config = dict(
    vocab_size=16384,
    positions='alibi',
    bias='all',
    tie_word_embeddings=True,
    parallel_block=False,
    init='normal',
    learning_rate=0.0059,
    lr_mult_o=0.907,
    decay_fraction=0.943,
    batch_tokens=[65536, 131072, 196608],
    max_seq_len=512,
)
MLP neurons of a small language model. Each row is named by its layer, matrix (down: output weights) and neuron, and shows model dimensions 64-191. Each number is 128 + 32 x the weight over its row's rms, rounded and kept within 0 to 255. Numbers have three digits each.
A block is one neuron, or neurons of one layer that tend to fire together. After each block is what it responds to, as a language model described it from the Wikipedia text at the highest values.

L9.down28:131077101090151132085114156130130117060151127147089126133134127142119090208116144092171118102163147103102120092092142068130132096164162127137103126132094141159137125041113116081080188165163141137160174143050152155203081137107168098156163122161137143080147112160133113138061201122163083127096098165133161091134173096186138128074134129089137106118144131105117106114146125144198125202143
L9.down134:107122165154173103142122124180098131147088033143076096131145127135119100137185126107156139100099126092151032202170118174080091109095083119095090063122114127084115148139079128061089142118098131110130162114140074142080073138110102177090188135087140134114198109110150131130116075124170179156126117164082217113113139127138198115115119176127166152123153100145115118119144141136120126104198
L9.down782:124128089155093131122148095126164112097106130092119079181102157102129108154133122154135115136115147120115122081108186184142123099140154116147134175130117145117145127070117134131125111126066121131118076083142111130121090165075104139109136123081112160146106082124152116141101116098175099103145083184148154125099128105109120060099124135137133133170103144106126101181135148128113151143136
L9.down2026:101072151101053126119073113110163133164095159146114080193103139166139072146166061151152078061110155147137156126202147138109116075177158063122071114141100129109180145173140182115110122084197161153083106149151131146116151117130111161161136155127160127104120135207155124134215162177100141130177081126094112132104127105150096089156131178075166089140149133150148169161157098126047122158120
Middle digits inside numeric measurements, mostly athletics and race results tables with times, distances and scores, e.g. 4:08.84, 57.12, 35.26m.

L8.down1038:162116130121122177078119112117153128151153127138104162123157151098086092140137144090112194118155095153087099107183088103134158141095137151159132126132123108172071175160128136083121128142169160101179126110052121091131102109131130108089141160146125102159116110112119099124126163135123115135178192115119099178092090114114109179140153138123082132087143125139162119097070197178146181144067
Middle or final digits of multi-digit numbers in measurements, times and table cells, e.g. 28(0) kg, 2:3(0), 3(1)6 m; also Spanish/Portuguese name pieces like Bras(il).

L5.down163:123123176203163197133142125134153147168149114128118150112164159162112109162140123172139117080208164091169125066100169126129133119091087118098115083133146157163138107102071089178091132144122143148065143131156149160125119149156144085132147173161161117147152167213172120075075101109159091192142156103089210112122119120193136149159138087137137185095126124059165145100144130125104099108145
L5.down745:104182173139120138099106102126079073135133115185140104140112121166172167170108129119149151085147128170145127109122121139196138198145102122131097087156112162150110096152153091143132154090112173097156149124156186095139140131147081103131183162124121087087154149098128142164130155166130118162121139103102081133114081069112130116149097085105118152160149166102094096094192070142151152157153
L5.down932:118143095149133147099100074088059090137170158100079089167079128089121170155110179103100128136168153116119099110132179158137130135110095174169139117135128077119151073106105139206128146023124074140175094077142117103157155132107112125102096163084141098136087086187136148109178155132117125162100158177191107149106162173120130124178153138172096178125130102114091085162157107176108096091102
L5.down1071:090183155152075118114113146107114118145149137055156089115140115151096093119132085214122143143100065035130125159089146161125154128095116186152127134140101139119135093148124125130104112089131172116093144075137120160124157129152149117095197111153123123195140114120083104150153136142132167097112184104053152062125167141080115081173085109129103178148130149087137127092117137195136105123133
The space token just before a number, mostly in table cells after a pipe, also after colons or words in stats, e.g. | 3, Quota: 1,209.

L9.down908:143144079118193181149094125157182135122113124134102153122116121162110124169112165089148088126123119126180122133080147110121139108094175160105143113164138088055124167152155138091120134164101146206115146130160175058118138102120151135115112132194132095096121145163143146077099090135084121145095159091113112163119119156131121101133104115091147149119124139142121106125133086203148143094034
L9.down916:122136118249111083137154121086121127142165164112114134132133112137122146157106079168081094139135146088152160137091152130133138090167132115167128090117100142146165088106070139121147089146152116132183122130144142139082163103129142094090102138174109095117147163105170126093119141127161154140125131126154103103165064136144131074129122102116109069135132157196142093138125150166131126162189
L9.down959:156116078137118112123108132160158072170140137132190128122135123110101133144087134107166144091161081143198089135119170139147157149086099116163155080134104121135094125210179129127086142058102141162084132097122125086118106173170113150160154172169117100101153103135122119098102164088131085139134122162173086147136108169148138187142090142082135093149159096105156145113145113153115128109152
L9.down1569:098128160149126055108100082100108094159141081089169152097141082137096140171136047150129196097119161109124131163118150172086093188078137072169138129113130122154093164110143094151192091162078150117151147156116146156100114141145116103111099117171098117112127060045135144118100146097150057136124160124195093086153138174144112152119147150133110125145216162123167107118067155109160103047089
The space token right before a number, after table pipes, colons, semicolons or "on", as in dates, scores, counts and statistics (| 28 June, on 25 June, Appearances: 1).

L5.down506:101165097138175117106082103158156087086143196154152113077059178169166101102066174103078115088119120169103127125126067092098108151139109092107111112121195106132141129111113126070177090088143145169125164195102122124113105121118041142095145092071175137110155120144127103169173132172086123078202120141133155134114101176118112159153159125171125138140124175146132177118118091147109118112143
L5.down1137:064063184078105075089104151174174090093099107113172140160127148123104149097071115078122128164123130159116087106152125078086170163153097123087116120058152173112121124151115151146136134096121096096146101068065139131151101104094050109151160152115144103156138159151128126136145114091149051145146115164115110190086129099139186093166102192132151141134142167100169084122108178133135178129104
L5.down1408:069116179141140121160092089099139168105107183145152082118102166130159154146076114100088113135147125151109113088189108046052078142116154138086164091098147097124066067130098145091166081127122105151130087110141134140097169109125074108111118167086192168168108165196119092192106138154088135098177133146127169149111088136145101171157119147147129140159208165079161147099116121133080164122121
L5.down1734:153103147221143125157066105175133159147180124128174147159121116141143176117119099133151096150091085147179126133162177129157105121118140190118086086176135210124121093160162190119099141129118078062169101119107122110126117187115083161074136190137180110142149126150097143085160094099165109117195174129174105118096108120100117176097136070178187206098152147136140117147182085168128224131158
Main verbs (often transitive, or a verb's final piece) right after a subject or infinitive to that need an object, e.g. places, compared, found, to model.

L5.down165:111158089197134194127067118097110090125086104143097143115109125135133109172083143132134112149167164124098101124100092129160146119125136112042180157105108146145131155102152178102148162147136148107122101151072135107133152152120150161103113214115154142141072088046083062134145105118094141137161083132140116151135082127159065141148110105155112143158123153124122143128111168136126094208140
L5.down736:165094135088132116148082096116109139115094152127063086165177105095097126196036094064101170149119151164076138149099126094132156168151148181154095106106089128150177093131154185166150127127142183106085132110113148122103167102143091145089178111145115087138119071083038145126132157111164128139147075170117112165137080115146100170109148147155198128176100104101143074114079141147128087154085
L5.down984:077171143052101106139106100119177128159165144180134124171151126159120156070117127085124162132156174149167044114060125117136101118117119104128097155139088154104124192070185114151109067164170129137159106107114146103125068116098155085113141165178132145122095103118128171077086178125115099096104115169120161167158151098138107142110113102133194122097134129123156134084119085124120151132108
L5.down988:131114135102089099153096132115165157081125083121095113162143181124085131145098168130147137121145091184143129131102109179150083127168114099101105084184137113153124183141140180121121125110098174152098110096099169177164133116144099154160169155107117110130165093139122104140168121132187085155159128121102100168123188184141135166099129124121125139134146097156136135157153231109137080159122
Digits inside numeric results such as times, marks, distances and scores, mostly in athletics tables (54.53, 1:24:30, 400m), sometimes ordinals or units.

L5.down180:114113137122099124156143198152099138078110126123126116161107130176135090077100077121115166129092096086107132164152137135134092123131096171141121080082145079116118132173109124131159090145137131136108141126124088165156041049144095200171123115088127129142090155148127115144127099096172142157133142169181111160116137129149185091121086116129195076115162164122148110138152133151136153137083
L5.down436:139085210155170135092155105157142121125116118123178157139104130083149136118135094113137099138150095149159126127083133128134099097135123112143134097114162171151174131092088151091149176167139185115116131117149134156062168094151140146150136176172094106097134139127119154104124058149096102092165149086122092101134088151068115178127157134073137098097107114158151164086136087156091137147116
L5.down1477:085172100133101138133162099146156146111064124143118124134158190139096110116063155166137134153177125190130124120173133096177107108098146138125091065090131145182161089110138150141124142088133154132146141115136114118131094134139111178131112120129067129061129170128154121126125177165160145164131115145115147150163084101107189093134099123157117135099129113079108127125174138116136128110092
L5.down1907:169130091161107130101178123084127114114104093120202122150132112124106120132135124102134119193165115151178127131098166135127133178174120101089121122130167220095177141120125134153152121151131082164097070151090107136136173107108119111155140159131126149116139095180140125077146120145182112106139075126143095151119149168123138081143146153090123136121160165124112116112102135173143125139137
Tokens right after scientific or chemical terms: word-piece endings (isonitri-le, ox-ide, enzy-me), title markers after drug names, and verbs following technical subjects (damping can).

L8.down1052:112133125124166085124112155143135140151136129111115141092126077150105095116131150080091199172137078108160166162152147146143110079049146142105163163112137136119139154123126123139141140100095077138106081237129115080116146112139109127141115105082092170163137118171127120115131103133145116084124108213162112156099169172078124152084087113147138091109128167121100146120091087146135151139128
Final piece of a first name or title just before a surname, often in tables and lists, such as Clement-ina, Claire, Mrs, Admiral.

L8.down344:145090185115146136153175122151171122118124123151110165130183181164102127135097106161213145166156091069143115153114138168116138126121135113117129138136119132094143093202140161099104127121056131118185133182154142121079121145078137103090083172141116110147109118099096144091099096158108127124141060112134126100156073151092097151167100097106169103117139092105133086146073143115092078090169
Space or symbol token (space, $, −, parenthesis) just before a number, mostly in stats tables or after a table pipe, e.g. | 13, $11,254, age 64.

L8.down1760:091092105107147150165154169134124129113156177111101107112199164091083045129087118088147192151176095110113093054141135180165144147114122093158125176136126120132127068111114139127162083066116093133124110106141157125105152099150160094140157108115149143122108145168154146125139111111170132178102094103106159166098166095142082163162118094110137068131126124143127176098157169107137165122041
Tokens inside or just before multi-word technical terms in science, engineering and product text, such as high-capacitance, integrated mine, next-generation sequencing.

L9.down1057:145132128150127064143111091123173117117141118173145146138116140117187115073103070109101080168101116102120114117158143137117096057092108138172154067144185122124130126139121146123123149140131151112138147127147116131075160070114132049088170149138092126044143110103129141167151125166114131152099135114123178139140125086057145116157132138240124122134101170098098065122129080117115130131186
L9.down1684:130158110133125119150127127160142102111148075198131134148105167122108137119085120115098111083093097128190118115118111114147122146164113151126110147132173147125126112177085116090059099099176114117116118196147185141169170100148132112098137094144163126137190140113162117118117104086148099122085163164052141184035107172149155133136168111102105135135112134110110128135163112129112145168141
L9.down1692:131112176156153104091151142186115110141067130077174095136158121079157165135109201105132144121125118134119132096013160021177094124143112100125100158120153138150147165126172146145067116149143128076078069160120153184107081171131108141084113097161142149138133120106143112161103156099121134135150174086135162143080090135113153126184146122159094126108158136133136164058095104112085163148134
L9.down2233:159139144057170126092132088106132166177120134109129161146120171159151110144124093153140124124081104146108098215171133152143123121137155102136141107133073085101092129116165135094141090105159115110097134135187048117152154074144132161135130144123122135136133138097130137103108085085148062066146185140130165177139179140132117163127140132142170132131111160128089122149156154133114137143142
Tokens ending a reporting phrase just before its content, mostly verbs like noted, states, revealed, or "in an interview", or a year ("in November 2012").

L9.down322:114127106134112128093154163147191154112176075085116115180113107186123165131093130090115103157145122119137126105082139164129113128095103067105145154118175096134134085140136101105119081122114124142092107127167088181126111105092149072151141122105101184114088102111178122136183163102174148119089105159099175125096128150058105115085096162130086097046150078173111108058166152142088153112147
L9.down416:140089073128129109096139094130167087152090131109138101086111123156125097107085115142126162085166107113156144125166152132176149147122132077116135145153136138124106101127140109130103095082103077153163142150124134185129106115098113086142026144136095131135106138184100112114089119094147173138145055127114143164133139156147094145081139053250118133170086187090124133122097083102145095113097
L9.down1501:139130118086091114104097190123115124133155087107100138079109078167193125177138126113107132139101128179091122113072084076104093094172114147155100150096142100114135150081076091129097175104110200158143078117168101166176069157144121140191139090109119165149168070157189133184168070143104155054139157140151121092126150156156193084142094139106154093118104065083159142064115098151136128105116
L9.down2179:188033202125133063133147147097115168134140124051100137073171118130079138174112090122149106073106096062130118196125128124140101105156121129101204233119154200082146162143142150126105123069100101161118119153168120096080158133118159148139150110120109041141207123138104099095187071128128141149012126135128077078115079150121123128158158172171125111141060198131125108128130126145141127102173
Ends of personal first names (or middle initials with a period) right before the surname follows, in tables, cast lists, and marriage mentions, such as William, Claire, Henri-ette, T.

L5.down986:179067101111143146101116127102158136123147144077108160179146117161128171144148147129134112142122147072158141153151115143180131168144125137057144118114080171172127129095086106124068119116128164159126155151112097140129123144144078155111078198149128074122121097136138164127126087089108119180162165159140122181081124183115114128119166092193157132136140123124172110182136086155140118052115
L5.down1733:116088150102222148121149074065140162090119077195060141098132120174129129094104180087168170086137117113163112183144148125138134149165150160072145155155063147160132101156148081125158138062111154188135084162073147121161122139153095104129139087147112083154106146185154161102093086151119114147114135098119116165139135188154146132172147075194185178148106139142106167103135127107091091037131
L5.down2069:101095025157172149071141124087097170185098117086103107148150147171119168148079105119125138126159137138152147153128128118136121107148147113148109080196053183132136162185108127118112098143123154182165183131075164105136149128120095105130119121149127115120136128132116153094108110124130124117112109107115109211187112097156146164156147112171138117196108171123109143144097100146116156098126
L5.down2139:075150142192135155118184119110170155106160095088137137123182119119150135097088132105113142104172122072138131112133151090122146114206145125088169140129068131129089138236116136145139122138098155163158142146136103175185146149124096071114111128151159120110169145148197169130071145124144127181156130148118197156122180123130186142160116094118138151131144071135152103110076172131128140141099
The token that completes a person's given name, just before the surname, in credits, sports tables, and titled mentions, e.g. Jean-Claude, Otto, Ignacio.

L9.down174:118108084139127106100108063105116114106124135148097162158120092121131215127132072146169119097128086181125113134115129108184094192115092075124127129156075187152092157051112204128142166100120118132153038072149075106123119154140098082142150094187133098105125184142116119149101140115079081118136121117127105139097064180131129094129073143097122037114130123175133138136097152115110148111160
L9.down1005:149115119145124124115113151056210152098155131137100116155229109097089107067086102137107143118132138110140106109145100158170131136132129200136070152136134114109130146115133142152110140068083104075173098165084137159083123105116107092135130102163102151126111174139106141163115144162124132179127134087137085147122117123161096105124158111093075131071080084111160170165145126126119147080103
L9.down2054:124119123140169146088144137152151134144081142141139116139081117076198102116113102148134108099122127155168139078123134168152139137135088195049155130204153124137144110111129191132109111145119158131116106133104153155161146130104096137115060125135095137154154156132108122134121112139101154106120131053146125079126166151135115076120137190107095130157147176102125094155179143098188108143165
L9.down2281:131181163125083129144126113104118071136155171103147130125148176114092157095129110142127112165174070162173118067159119056159140110081141118105145139193154132132083102151130106069141177148105105114193162182119145140143153156171118104142128150117201049126088075036141129138129144123143173143082110109132140156077129109174071088097114117093135108115082133131141115142117133117153155196129
First sub-word pieces of longer words, especially after hyphens or prefixes (anti-c, Jean-C, kin in kinase, K in KMW), plus the article "an".